python train.py --n_kv_head=3 --head_dim=64 --vocab_size=32000 --activation="swiglu" --qk_norm=true --lr=0.0149 --seq_len=1024 --doc_mask=true --train_tokens=976600000
MLP neurons of a small language model. Each row is named by its layer, matrix (gate and up: input weights; down: output weights) and neuron, and shows model dimensions 368-463. Each number is 500 + 40 x the weight over its row's rms, rounded and kept within 0 to 999. Numbers have three digits each. A neuron's up and down rows have the sign that makes its largest values positive.
After each neuron's rows, "fires on" lists the tokens most often at its 100 highest values on Wikipedia text that the model never trained on.

L5.gate474:504505505506459495439519550513454490508512477491484521618559498454474472500565517493489442465566455538520589497510497463443518443434483500506410499563525530481489515461489504543520516597522485530445532488433506463525562479536534480543487480499428419447527508520587585452558559467473494505
L5.up474:550545517526493523506472462504595506497523523437471558568537464494458527399488449588534510441503497537473396453551467493507498395490525512470399521521462448552568442536558478555549467495485548538523446514441486447453478470496581488510506544477502491530541498540459472473538508506528460529
L5.down474:451489439495484463468462513531516453528510545486473508533564479512487489527465636524504483485405446490485476522478512498506558433510485536515464451529462541525465502502549411530492543559538571475493479573540502530538493445536520531557503552419472503441530497440544504448583480477512549543
fires on: " to", " of", " after", " since", " before", " with"

L7.gate278:493519553582479486447498554503463503555525589478442543536520470520518497512478520461599559472537500520485481521557489521543490460478446494517528491465572495535469496481567499505502445488451529503490491535481425541440470493541483504480500467491408440526491463525545536541554589518480537486
L7.up278:596520465573417444496461469509524577485478470472554526519479475480468520507439500519502508533497558504503421460429447562474501529516477441456534553444505490477479497525545458469535466499537508570562464413390465534495448478549446467476566466482566484495496499520548465467546460548556483495
L7.down278:668486486496469447532525552461415545527603496536524527506459467544466446432515503565524532525461465517451495492462545536523499542503446472576540544516483504483579512522536478496499544523486474449504493487470449558457513489481538476501564475496537529510566417470510587530524509515543489470
fires on: " for", ".", " in", " For", " on", "-"

L6.gate987:478525489478561540529555514491592534493440494502478534520515431450508520485461539534458559466485537459545516521473542446520555458516476505529524435520468503493566474608450429471521558489515509565470482443522477525497407481466520492479459517579547423485532505472551498478479515570424460563
L6.up987:494476531510479530562514506465571558479451502539429546563478470462403513471492473500475573527464483582534503439462437521500550498490519516450443514566507492450544483525448519490476528510485495527514435457482528489565454496480485468504424564506505539540417454510491504483528547445548588492
L6.down987:571508520486477528542484520570530502479453520540433513488452475424532536454562535492436575488517532526534492408429554466459526516511487551431440479529510474441452507557539461448525462421450504477492514493397453591541509494473512418499523541476506510510477482519474522486493479454515478500
fires on: " of", " near", " to", " above", " after"

L5.gate8:453540497503593409477570482453400509508449529534414503444507446472507596482503511444491495557578486540514495530457486557415475494516476561508504459460521548511494498557446474526524528431478415473503564463551474467532505520521508504443520514443547524517491557428520562419434484496461520488
L5.up8:538514513544502552509485526494476532497489523419539499445554549462533458552473529421466506542495446497434508540496494606555533482477563441521484509486646444535524488528488529467502500481509423555543506481549391483471520494516541526479437503475573526487560492487480492511523528384498536566
L5.down8:466452514491510541528430485467452564515484500508538495528485496511554463521478511457445506574503467449475471458549474519527444521465506461506514424506426515477463528467510508430459492498557460495468463507495486564491518545537530468501473475449530441523531446538494470525559487480481544522
fires on: " a", " A", " he", " an", " |", " she"

L7.gate551:510462497449523471454471472486489483573448469500532462472514508530507458499451419477459485514446432496431467462455518472499440517493474514469520507470481577482529442453518527514553484500527493494562551456498507499476479503474561494470439446566506499428473457484474509454525509473523517580
L7.up551:519520456561454455474516492533570496447504489529449511421449491510539500479463570439426627471454505457524516528453535458479499518449523473513515544514401581518511449463509498473536475455505490550463471563501463504489499485503511495507514483441523545532458595487530494495439525545474552423
L7.down551:507517479566510495455577531509503508540490466541513473463390511562505512459501559471477565547482455537510522526480570486457448511503507502493462472480513547528552478412519456470562516553452448495481473497450519581514511507494470464570489507455596512517567538528468445484509522542466509473
fires on: " and", " to", "-", " or", "/"

L6.gate836:528507490464515543571503559508496451440438504497479490489455438476453518537455446512527525495559548531477468531501504494525571455443508598502520514477479534499486493527474527507448449462487502485520447452545506552528489512460473510472477550521490446440476508498471488511456526557538525494
L6.up836:439525529501454473559497545502504505509517493501497479517480400440475513548558471486529490556497454537497543513504439431560548471471491452519480416475524494471530526582497408551458466436426479507435566452503504540586392463506451509456449462501530438490486448419460449478525518529504466500
L6.down836:500478442497504528533462516489511477428457570508528563593439407487486530494531503509560479485543506467506457491488502551491544550425482455567550575480492514429496476508455606547519492422423587502537444483562448488529471500544508538572506534451497488541495503495467477502539532487465527425
fires on: " of", " the", " to", " in", " within"

L7.gate956:414550545461436503520420543502514505523512485467490545510548475481495540538519532503563535534514569469482486525512468492488480462434538508482512507464508523507447581553504457532554556469473440526470457549514564474572446552508562457523527484482537541472503553478464529446483547500509568445
L7.up956:556528536469406473544543500477540496522525489522486504540509523472457532496519528564512514484430545570513450502503472528557453500551437521424524495515473536499484494592470513497513475561524497568490502567506456538520521535472511421551467524476509549478462545549532487474550487428473467443
L7.down956:463473480535592491556470460444415505532509486500458551577505492533522458506530501470496550549535420510455505439528499473419473515462514451475491479509576487604506514424480573474484414524504565411454461485501483416514470472561468447487551556492486535476458509515551475486491475469456533541
fires on: " with", " and", " to", " in", " by", " was"

L5.gate75:503451415492467526485441479520488488486490481511434452504531485471496559512430446496542562521557532519478478489504483493538473505509415501526555480474462512566530532535492472481496438560453469581478439516520578521508527440501491463538470510445412477452398594489483539532487538488551519472
L5.up75:559463513474423459442459423543513486571527482511531451479478465499498487396415445508451442537497561571547427456560439492488552470548503495447485537464486473465452557476516529477500487496498520563491437484511536443517489493501551518492450428530486587477495525505492458533529411521537529534
L5.down75:432568559410461503489560480468549506513466512511430505523472470532505562443451522505476550474494451525421516471480503503505466483592498456442430537527469507443546555559495467473476506516489547470609445521546455484534498442471543528523517512514507470491492498459497495491468498486509516497
fires on: ")", " in", ",", " for", " of"

L10.gate43:524521463523468470476519483502488475500493529507436408486466478507493500494498557501553543511522526531552539518497460515478501512546434545444522508496510506452469432489396493454482532463472554398486414512501489524525519517491486530537435527506565493568507455471532507527515499496442517477
L10.up43:576533467551517439583570549529442486513536473528475499506444541516488547453519529504467548454515446496510505522447515526461548477430492548470486465526542489512439539487470465439481517561560506472438480547499573528545516454462523512539476494454684544499487500454470444463471494514522549580
L10.down43:589493511517531489535497443501449495455522404397491493463509479535528523568505467468441472500405474476517538497461460508422562466576509491514480476522566449550496464534513539485526509543491477504550519456494479514510435475452499516557526559550538492543537456493518508569490488476465519525
fires on: " a", " re", " Chinese", " an", " Catholic"

L7.gate171:526539473477514473497518544536494512459514524546496470522493446476485437510497514438477421431559444441545455508445545493491568511496490484490418545567546482516472410525405419472456437484552495522532491466563512488507578510482545544469519500500508486492530540512515480452562477461443554553
L7.up171:527526492510432512395565489487565555540480545534509548562472454500568566582476495479457469541519428482490474530529503525423464525511498606476488459514493510508538495532523450439501457502550484464531512539556527582523527474507510532501523493468519530534458516431506475460506456504605504572
L7.down171:534515462468507497496591486501436526399529529409516536546491431501488464575504569523458425489538415526407518469474509536444487505467518500539421486513522494500468538552490468507475453454560564450551444544601469423519529508480491466519527531479509428493484507436551425516541428454509533547
fires on: " in", " for", " of", " to", " with"

L7.gate906:480571499535480456486522456438567491557472451569556489471477494420503508559477516511529450465526458460530452475499497526454489443439493410480460515506523486509463440579512450516485493541536529555422484489464589530455535519465529507550529497514472481560479470512433488575534531517457513437
L7.up906:465543542506504537425502441459512486451569499552499406544515508455579473506520453564486509495499468482489537439534396557480437562580541517386483539563497479468495489502452486624465480493509537508470521463473544498603512491558524441522480538452435520553502546533548477525551567465478492544
L7.down906:495516482559523473482555561493516517528489482499492468466527530418488520478547571544509533457509439530425511558472473458555470479482492567478498481431507464564543413489501461524477546532595560557509507533461545510527509532522516467460448558503578496504585428575536489492499498610479463460
fires on: " |", "S", " 9", "."

L5.gate398:503542577536489550532476487522524511508477516469476476409502534490470520521539457439432571521465408448535530556521523487432482494414481501508465487500466535515514531545491474502451546456410528511461521520490531475551493480502448505472551521500548531568523502425482507494455518520515453473
L5.up398:458527536473490481529481452510460482567540582482464511434495481505500495432492509483480533485501487520394481521522530480411515510501578495574538460469475560485449528517492461507580484502475518465486480553503552497556557537514513495526414508522531538515476490513521457496483503517579518435
L5.down398:540416432437510411520488471477457480521503516406521450502459455491464519608444488500469477510538483402522448496461515498497529580468436600562501540552524510534543500549463497498445552480501549513468462513494508437504494505417508476490531510584564570566481530486429482464473469442500519447
fires on: "-", " |"

L4.gate566:447425498504484538479497485526466482517551490457485479577502484498465452497477476564448477522477485453448454534505508507493473508534529501468481559432527554464534524488508471544467507505448489517461484439548539552475569428471556540491554458524500503445549520513551517450454487477556486528
L4.up566:502544473560530415496502479517463464505601436563511511451486469555518486507535482486496575450466516478445537566489516515569503483438519531600538450526508529467494500495477431456493531565503415451467574497444546510511463458499508496473482517508519524497545522478411457523486486464489510493
L4.down566:518478620541485543418560475464557504463425514557524492492493530518525575508517548520510521452479487478522526460499588511492415472523490479477481498499581524453527507509496498544470493487558538469444472422488576494524482517486523519488535491521447520490521497460581490527468507530482461547
fires on: "-", " &", " and", "’"

L6.gate34:514493425566457412538561457480495498492496519473503509480517499514522519479494574495473533574515484551571457535432477474489513433519515494532484528558440436548496518397499476531485446510484530515472499486476567525543447443524473479470556491511511557504497485452530520509490519549510535488
L6.up34:548545514531471484457490482481462451555485599519510519552477484504532485444494449475537520506523435497523514492479501550454566470516475532444514429449585474489490555431457454517440498512543428477528577474574491526510518545460547386439546510512553480447529540494513414451485537558451455528
L6.down34:559573514518520470483487500508514519418466493511495534495522451549513424514477436482465457515529509434534570558507492556420572443499467530500515480479465539496570448455502515519452461529552468464540495409410473489504530525449532423426526503489489469452452538493419503491550466506439472514
fires on: " of", " who", " with", " that", " which"

L7.gate324:461407452462428490541516591489502512476455480563498524547475512452496560532531499499431553537445508493545540536513508547483564523458508491500523525568484527530519457561543504500505443510468568550536596496475450486434458478547542533535507534511477436486504511488474509489472535569464432515
L7.up324:588598585541480523538496504513494520526539545460509464495536565514536475505467492534484494490514579461519475570484414519549526483435501457546550519478573537526503515557452511470542486520521501477472517503501469426476505518519454481530504493457538511513489505447474444485510526515486512507
L7.down324:539479489506439538491499589510469411504444506531472463479550537515501556542442518552538479524476528513507443478462538512481478516462550534428527438571490463442480521496456396482537532470473561548517501548509559487532485472503551510513472524494474526535563485517479515536452550454541433434
fires on: " of", " (", " in", " under"

L4.gate93:498566483502484486490511496438568493534498445583479488557473587532465493529510552481537544495484519487503446479563543444434478554560468431487482491512546460542548471594470455492470518465497502517546502473455569510482496549422468540487579569438464486500506444514474544437443506514552529523
L4.up93:478454450488481547438493420566468507431539502529512514473551548531489574517471462565517525495530485380441494464520484542520519525557462475540510476509497506442539562511478544489518466445538481500575450467544524482470480447482477482524483533543524544508606466466542519528537507441460498530
L4.down93:537570516479466493506509498488483573555518495557502453523459553599549498460472456530519520461577558506508463456510469453579534448520542464479462469512485450487484467565501425513567510526439437454528484531495528517503492507497530557508504505452514518494587518430544467530547546466427463490
fires on: " |", ".", " ", "^{2}"

L10.gate626:541550462555533513478549463483475443478491490470485456519524460462467564471541510510457539548469490464521523529519496555399494509461481497469488585500604494496466479531499508537491567478480503537501438457519504389524441499524457535481432570479534512568502441575509560466483573468431518476
L10.up626:567575550472447507514475502504533449480477501520483436460509508469532530477550529518482517480536562547431526590398505518470516529541472481566518534485527473522576527543506446479532508456468500462553508495478442549488417533441450472507450555504537508483487510607513463470528535432461506462
L10.down626:563486482487476516560450486588574531518488504527471536491505569474487593581557577534533489477518527503493475470441545499479498546473465550498567417412567479452398515538530484489555463492542477458499434488424492531452500439451536513502557509572505578532470586564527541547488500500558477461
fires on: " |", " played", " playing"

L4.gate393:566517552524541453504488447531549573482492491514539599496513465543455486491496469537497540446487508499564519491477526525516468491523486556492430505572506460516539485450528525454520472527495449480433496448465474542469532472555527475489519445492546492457459536533532458545487467526505577461
L4.up393:568436600472536442482468536474582484488411488519470455471512438480545450476508451426499507449508418478483444490539454525559477481414554473495511496464507432506442545499504459455539540502519464476499482444471485531519540477459548541492503497502511496497472453543491474470470548564471475468
L4.down393:474509556457491523538529535541552554477502529558518526456456496450447493456477517499517514506473449539477475422484475477481552489543484480508502437503477529464559480552479457511575449521520497500473536480513507483499604446511533476461505503486438519482478500496481558503517548502483525559
fires on: "'", "s", "e", " John", " A", "c"

L6.gate734:487579517486473480449425521552499571575521424459534576529554492492499485469495525444515449471525562509484472485633450456504446440478529485499465441575496503497515553535569453481516527526513451503476503508516546490535448534469523476423583490500476528508493500490487502493516436476502529546
L6.up734:485499424516428401500556500493504485519507525462507448465527483473486577467510561546556544492501545495487517529473485527425522479455515467536591546564528514544488600524518488536440500527488447536542380566566533489510502471477503487443485548496480465518448467490475477487527501466471496559
L6.down734:536514469504513509559508493489501604447420463523514460498463506576522549533535485491492432396452448482555476512496538537430442489363475441427492461564612514468410550499438493501503403512589487475443473413576483475511479508489559540503505502525455456466484522511528436409499467526484439505
fires on: " of", " to", " by", " from"

L7.gate1318:459535455546533518453498512456529411435572454436451539484477503512454508524509474537462543548520505512509469487505510494548494545502460532560514493390529452506597494539526488473553532506520510461445531500401511471506507487533515497467521548481447488447481449539502541570487483578476514544
L7.up1318:529472571536480492464434462490471499498484500464430447478514485458548520476526560516445542571544495539527530580480501467463514496555504496548524491516554492508484490488507500538543470477539511523441556491469470480572459454496468550456446447492481548436548500474548464517551479541430473478
L7.down1318:534535562445450502508548521468598478520519516474477536517542535496468478535501493530492459515438465502562443505500541483521491506440515550467437457473517499451527492564527357478532449537457499539455530521449433510551483526466522513514490545472455491492509526535460533482498497450475458464
fires on: " |", ".", " /", " ft", " –"

L7.gate48:513524532493408468534515493478540515571527515513499431460513551457446524473509469543455522506536566442483449581498520451514377461477449446470525524452429492498434486455464459521453447571530506480466482559435544487502457480544527489470453446426528484519532389510471509511528475469505485445
L7.up48:538536458495550389483438477478512472538485542465504480551519545470437490556523524476502535464429454501478465506527489485501525569435495523522474428485508478526491538505490537569490442502493534511492547460512526559527501525486462449485524567507532480516473516518516491480572402462472549555
L7.down48:479508466505513519443459488462454476527530448495532500520509503480506497447475467528436503501509492471526505468500467456456501456486538476501489496482531492479427514545556553591522484503541493500481472562526527481435501409488542511421569478481484488522461497568509542460522497502494553460
fires on: ",", " while"

L5.gate1239:533535459546518505509425519546446476522443504509507493486510570487511458503559500537495565530547409473477374532510446516533453526448549515483535528455531538515497504501496502462488459496490523474494565500481483551462465567502455472514518431448511464488533492452461516432505504458550446414
L5.up1239:443563500489464515495472480508458486513526470454477487496583473475506511422552430538481601505522433478514495459547474522483533451505558541453405504544494578496545454541489492430475487438495466507531537474505498559518419462467464442562507528419497538480513569456461498474446606515568500508
L5.down1239:504489505418543498545557535447471517509491498517545458495543466457537504501516503533485484430511467523484565566481523459533506558536425436592561565563469476501497441491539508489516586533559578474456528389513470447498504550490400490509497519468498539508526478485474493493532460528442501528
fires on: " |", ":"

L7.gate736:496473525455502410472487568469575512483525547477491436611547563490483489488530481536528475511530515487480494493428548504507465433479478496532472509571507515450504513520521538525530451580504477452517447500492463562537497515542494558472485502481508515436496470467493557490478499521476479556
L7.up736:424470488548454558579507423472587545524524561523483472526475531466511526501516469514480504545481439471486480485543501496486536499406452439462515435504465483571456502531530444476485462502564556585552490536540540488490489465533527484524533513503506523456529526511445602456550440530551494457
L7.down736:511423515437456493450442572486499508505528438440566492525550468494475421526425488482453543433554490513566471540523559530519437498517510516466481574506494530503487549553464509543442510464520523499583482476457444416534533528480500476452495467462456431467433562433543524511425450511438456514
fires on: " was", " of", " age", " years", " after"

L5.gate1316:524503437462504442519502440553483456476484589505556456476449518412437473451516477502474521505553492507559458529466505461510488479513430470477461592464529570531480438548509496470427519514561514522506489571527555504511474403511536524469499544472469435529531501464480476452477550491560512526
L5.up1316:427536501504447535526525560451531508463567468469535497474494466502570469555509474505460511536550550472499463515501478523461467471531483523474485405429546492491521470518476492456530460459504433457442448499456478545521455549491443434516496502471464515514486502490502501538572521435506483458
L5.down1316:438464525478532494529466544495427485413485474403488505500547518488505526447491567497529521462480493486420447471483608500407522513471551469489497472579497487487504510482546506527489437502456528522496523545439561500538503510453545477500508486448548493542393479582508480474549498529536546483
fires on: " by", " of", " into", " at", " with"

L5.gate1279:473459516541515575487493528429430486503452531595516469545503458538482469529490482554509485580527518563546532513500492564461489467509456451513475466519514492477534475526586447520515453515483577533524492520488508473497579465472498532522505463524512554464505514506387457454465454534458446530
L5.up1279:541502478532459446526491467473501534530431463530472437516501469465459535508477491566470523507528566519501510517491515502510535490516515443480519549530397512579490431486523426454479485469525509489457567534538472463505485444474499492510491513525514547523465509488520458520469511530520505574
L5.down1279:476487467498525471575527480484513559532494473509448472501531555522540452467485497563482425474537538460534522478488480570526458513472502464452481497533539528419505443505535438547484494464515496468497520459461482553501488482494557562525458508497484498463558487450480436553535514569526495450
fires on: " than", " over", " of", " age", " under"

L7.gate1339:440524504546493515519527513478507433569419510558485445531545525492544543513483508532507522515463492517511517525501503475473453490461565519489510496525499479521529462472492488500468447537547404518463466480543544532530462446510500496356456439546558530486527495544453401463504476492552491489
L7.up1339:566596511536489500617547472494542488509513467552471430521539618508504534473581524518554531451480511511489433545475468516505437489521489505523555497528543483557565516472494441479518545496484421502502477456521610524511450518562503475494556489456460538513544442593518429448571511513483488495
L7.down1339:393468448428572448412452460483510518535514490501536535525559547492492573462524485586477473549441497515465562493512419456478508524465487544522484529456513508501527504457477528494468517544587488554500491453485519460404491535523554545445473498441493482569491479493518569441485523456546551432
fires on: ","

L4.gate1127:553555530472483494473456501488500429531476513489482530487484462512477487468462496470555552512489549413569501484540488470492548458476505440487531568534508494539534520498530537544542482514467538494454539517448565504495526505534508474522460541434489504600449505481488460497525429500492558500
L4.up1127:510498455481537426476526474483581496523484459508489433592535504477547467499546441467443515561555477514459536462484517528557571583453499471461475454488495450412474540493486449492589468542503393475491505499500487488493481512484487495484497512441519422471451550515504515444483464531511477551
L4.down1127:502506508446527524470492450535537535547562467522540504480476474475504469520500509519474497547489393455502440529490504511413540509447524532520494445506486422485498460485545510425481578569509504483425505479551454502507517482484477492413425450506471454428481547531466512445526475483435532525
fires on: "'", " of", "y"

L10.gate628:476498449501491568494419499462516548498551496518517486533526520493530579508521466481501518484528487522504546529491473472502528435447514499532535481502442490523505484502550471526454463474409539447568433513541503563474484460565497483503490507502527495508600498422508521429495530519553543455
L10.up628:553517433504500500457504443402386536548445510449520487446436458555536521433450532454542493512451439438544511525522515450487531499466515555489575448517434420481508485517540445496550497483459547511444518536514410516499492505447531464539480523560478392559453492454454453496501512522550542496
L10.down628:498434468526519542547430534435561543513534543531469410472484522543551505481495447501503471468466511492542507546475403491501452528544531442546482451470433494576471542539466516493495500444484452515556461512514551464494567408509522478470583485573535542432505498545477475505543464549487486470
fires on: " a", " an", " the", " The", " A"

L10.gate1320:474450517526491524458463520496509454546461520517539520497523484510547466499474467520504586511492464480561447506470496589492528459435519486442588516408484463455487504495532472578477598396486501451550527454456504437532459530541488430498419583481505453530522477463544537445548493507521412516
L10.up1320:473555467560455480571539449483592538447492477573442502508527442564504550473559574537485498479491474502529488505487538476531514529497565510475512548520517512474535555445407512443475440555544466549542553483495528429478437532573504505493516541471460545497447484555447512531510559498490541552
L10.down1320:499508490469541538547498482595513503498444490482552480488493482513567575545513523559482523566475532515511432589422477545472582552410503523507475539496498488512445544489549604514502533505504564525545439537515463524551500467552628411494492506577464546508533529559515492502553503496468471577
fires on: " |", "|", " 10", " W", "s"

L10.gate19:434482516501482503449474511496543589543543464483549519488473516570479467528461503475476490509508514484476464525477518462469466558551497512557524462527544498419518485512474466434446481517509463517528550402546510547533529485538451540496436446449458504487515451489518484549553529433453423393
L10.up19:515588588546451509482529512551602487457474503506516506508465515444532506484532512473540546543558514490452482479492532530442507436461499539532506529497458505437428510489486500513518546552528458552475482457448434462474485488485474493504440522491519515503415491478594483511529514474484545403
L10.down19:598461521434526448488490524488543508538498481480507450468422504469506504499453590474523467510536479486512483470404463482501534423533523533597518535574504506491522530453495496442510482472523525414431530484415496500509534577523480581577466457522475537485533473430492469451519577516374540448
fires on: " its", "s", " their", "'"

L6.gate1308:616506503418519536480474517446507427500515517515515449491480517480488500458523511506484472564510480565553530541505570542520500461519535500505590505442494532543524537498498468498489491545506603473463516486469437499541516457487426483472547567464560450435496558518477487482509509501572550503
L6.up1308:482564455543533569559516483557479498524475456578518458439466517491460533554489437534528452493492489499449513508435578498461533507502473513486503480523438480511522482485533512509467497511504515545533509506471495483541484466562549495466533507528460493441496450499445440501560450512460461484
L6.down1308:434480475461485437441489569529481547453457518472488504537558529529506546572484432530529484460502477505528527535495467515435495572516483544552551499530528550467507457496546596511466448471535449491486478455519484500496449493565518556540578489460437474469491391487498463442492440465510517505
fires on: " that", " who", ",", " he"

L6.gate1239:534536513496525585534522482507566485491515531471418481460528505553463438567460544454475526563468508529548568475523548496508520490434448489584516500541483463522489511497541455512568497545447595553461564481545438485389536466517478473499492546515563500517492465485491494492483539449518569535
L6.up1239:430489501499543511507535460498520579509480528469565494467450548540556474566523485536532487509532444489526527498504517435537456563505502541470542527503555461522486513504530493534508482543456512529501448529499513554520563507544454513512493518406473476505511531510526512448470494462482533516
L6.down1239:475506524427517444554487510483518553445507535481521604480473516488527516543468437442540526482511481511520529474475478438473519474504571569489464497504533546431473506487479493484535455508504370537501526494533443493521493484536525546419546451492520415425528443555576510490508537529497467511
fires on: " who", " to", " that", "s", " which", " works"

L4.gate525:506557500497446496552478512547436460540532498502484467538517476488500506509494502559475521466538464472528474477487520411473548516502467511504490525442492499516429518482430567489495468509507475479542466536460579513506441571474470505491521467491535446513472472466503588467419517517545470530
L4.up525:459497453466463416505463469482437510517513503550524438517598508487528466494510474529479552458517440472469523493521409525464569512467548572528554470478504485544502526494587493638525550612531452457522536446522503510482562534456546489482474509449556479518509449460550504484508537531481483484
L4.down525:542478491528561548547581466464537498478486523440513520532480471478511558448478477511474491476492465496484510482459565506583494589489558460503468462481483550492486559496470480527605513483459477485493498530473489507506472482557533529543426502510518451525466555482533525452539502554521542436
fires on: " \"", " as", " called", ".", " known", ","

L10.gate215:570499460521542501515473489457498453587563496472370478558487601502449454529457607551448482509506468521464497561514518460446471503517479537484523540470490455512455519583571522501503567479532587524454445512531504537453472541517525522504511551548560463538450511500522458498475473580489462466
L10.up215:530600551437459494428551506557465500431506433538432516524516465607436499515552412444443442482517520538455459510457533490515522490532505554480456469497499489464491531613569507526456562465452505549555532495458471493508496520491501532525444491474508522537462520544483496495509480455487506494
L10.down215:514585481533433466524512497563491473481494481508506544512484452504486502486447553515481482526482538509451547495464488527493561444465591533525530520431478479602492472516560517488490506436469411518525423481558484491454522530543486526535459551431476544482500510490554501509466535482480434477
fires on: " |", ";"

L7.gate450:578456487558468528465413494514445506545472491438476536426517467535482487484457463514486461518534528503499549485510520483464506503407444451473465493444440564582460512484460475485435503526494465547514507464521436530484486458541490559412498460452634502536482488520523595448424553455502428442
L7.up450:516466558474537472497473448525446446529556494513406481582517497488566472492567442571518475490430448484513483502524461528545484537506472526522580506422506485552542533470467477496505487500488593521462538521554501617543430533536453516505469487486530496501494478509496580455524518491519536396
L7.down450:532536518555534473457504409511542484581430522533517460475500514482419490448523475504468417444399471451450431458543467470519465485479457480513503387463518500438459468539496504536504505551503489573451527443481508513491613497512470524381472513492415432508507557520479511484452482469546502493
fires on: ",", " (", "\"", "\","

L4.gate1251:530543454541537501401459513444483518446528454595539516475473532495533541516459525463525541561536505518535426491537498508480473524556503551516530489537474454531451426533522518465443445483524448489520502550490519540521515556491456532545548527509593516481554496538501561423496542451431587463
L4.up1251:513532534478496505500464443447487483453438475482530517476537513521419478487474470504495474482428411492490544509540572470529527568451459563438497444515532453478423502482501483441512485521534542505478539494509474506566501489541504429488464512426493458450499496482516477567425528536506462501
L4.down1251:538540542481438454452553484561537444467476506483484516528567524455491471472444483453456558440441426504477510526470561457564479480510481493553519495475465490485545495496550478529495500478504493462395518448502442491464484519487496509466538537485541455497517430488519480506544554463431499549
fires on: " |", " –", " place", " -", ":", ";"

L10.gate292:523566495483489513543465488464474402555464451475506477481447502486491521473472467503510551461477428437438508527487448482441473476569484540518527503471403483440472531545488459505516481448504592494476460533564496455474487488467509463458499558564528437569591412497491536473533483405483471533
L10.up292:528524408439514498552499419472424537476454462588571433480456518535591518500480530499527531482405416478503527529516478535556502449483510519511456436522538455489448504443519443481495516507540505444454507458453462539527432490513499464490488559566550513543459498513495442483508489480498524475
L10.down292:444453457470480494466566446485491440481447514452574484521473474502528506484508501389465524507541532480445580486485609489441568499580459500569521490531471433488474530510413525484423494471499451463475510550549455528473523463465555481491508506482520537554574478475521455475512522520447491566
fires on: " a", "a", " an"

L10.gate509:445462514488456460489476494478518513452543558553488433457527584542478474543530453580497511490472533537480424507485506515480494508525474456509542467466507489522450528460415429500453564481545552556513545496508520459480461481498508542472459463457494451502486424501468504428454482572497475510
L10.up509:481493481599516522487512534446474507469558493453513439479442555474477592461552555546507496520508507479464481465518484432475476569538507551506481453428494501525464505513428396523423487568541475554462556438548518515536454476514547500477495448473501492579460512539529457490546466475597467522
L10.down509:416506502483512516512548523472455523454512546431455485528519518448437512488482536549498472449549489504451482441539600463552493503556517526477560499454524562509521510453515479436494481533489553514549463380466476497459497558498548586487510485519528551491538430506535501525457545569536478462
fires on: ","

L6.gate792:404495452498543500514485599455520495542555533450411479575470475477505508477484433459504594446559547553494499493441503528469620476463447494447537452513403511505504532475461503530522534556480547562497478422492501483499435496554502530506434456449409500520449468474554478516473514564499583544
L6.up792:523520442483446480492520550501517517450518490498462476522556482501560517406511564503438520452504495501479430550516445483487497527467533580474567485507520502419532606536493441504587416508542506533493474474536596534530463486482529495461516484441515488517495445481555510499565451484531506519
L6.down792:516464524504472560498548481523541523540468498554455556469470538408501552466515547569497502469499492473442549556507517555543542526534495452552479490503439454452449457489480504484507472419455465519499474508487449528568514549498455400542451512505460411475497549432530436499484484442536497472
fires on: " than", " or", " of", " to", " as"

L7.gate911:515530475510507503523482447511527494501514543543462533456465449464561538464510478412536542548507508512478482484473498498481438490491495474541521465531500523481552485552521472494539471474479533545537464513516506435525507553511441511491503570425519584477527416512473488413500522568534531523
L7.up911:516557430493442501481581486554541515449511503421462434429515445550576437492459456525514515538384558508553520493520550489504531515523523472495523519503522514409492564528472470451530538489496445425465474456429486528495498474514492503440507448552492435485447506512475545452437485439511434513
L7.down911:543518484538450540484572515438432484492468549575526514512493491452466563496484536479483565571453538514495563544548518542529568538514457453536544479547503481525492463488503505457512539451423523419563561508536531477455506510445520462447510437475498502588447466464438508470544574468484555451
fires on: " San", " di", " Del", " un", "'", "ul"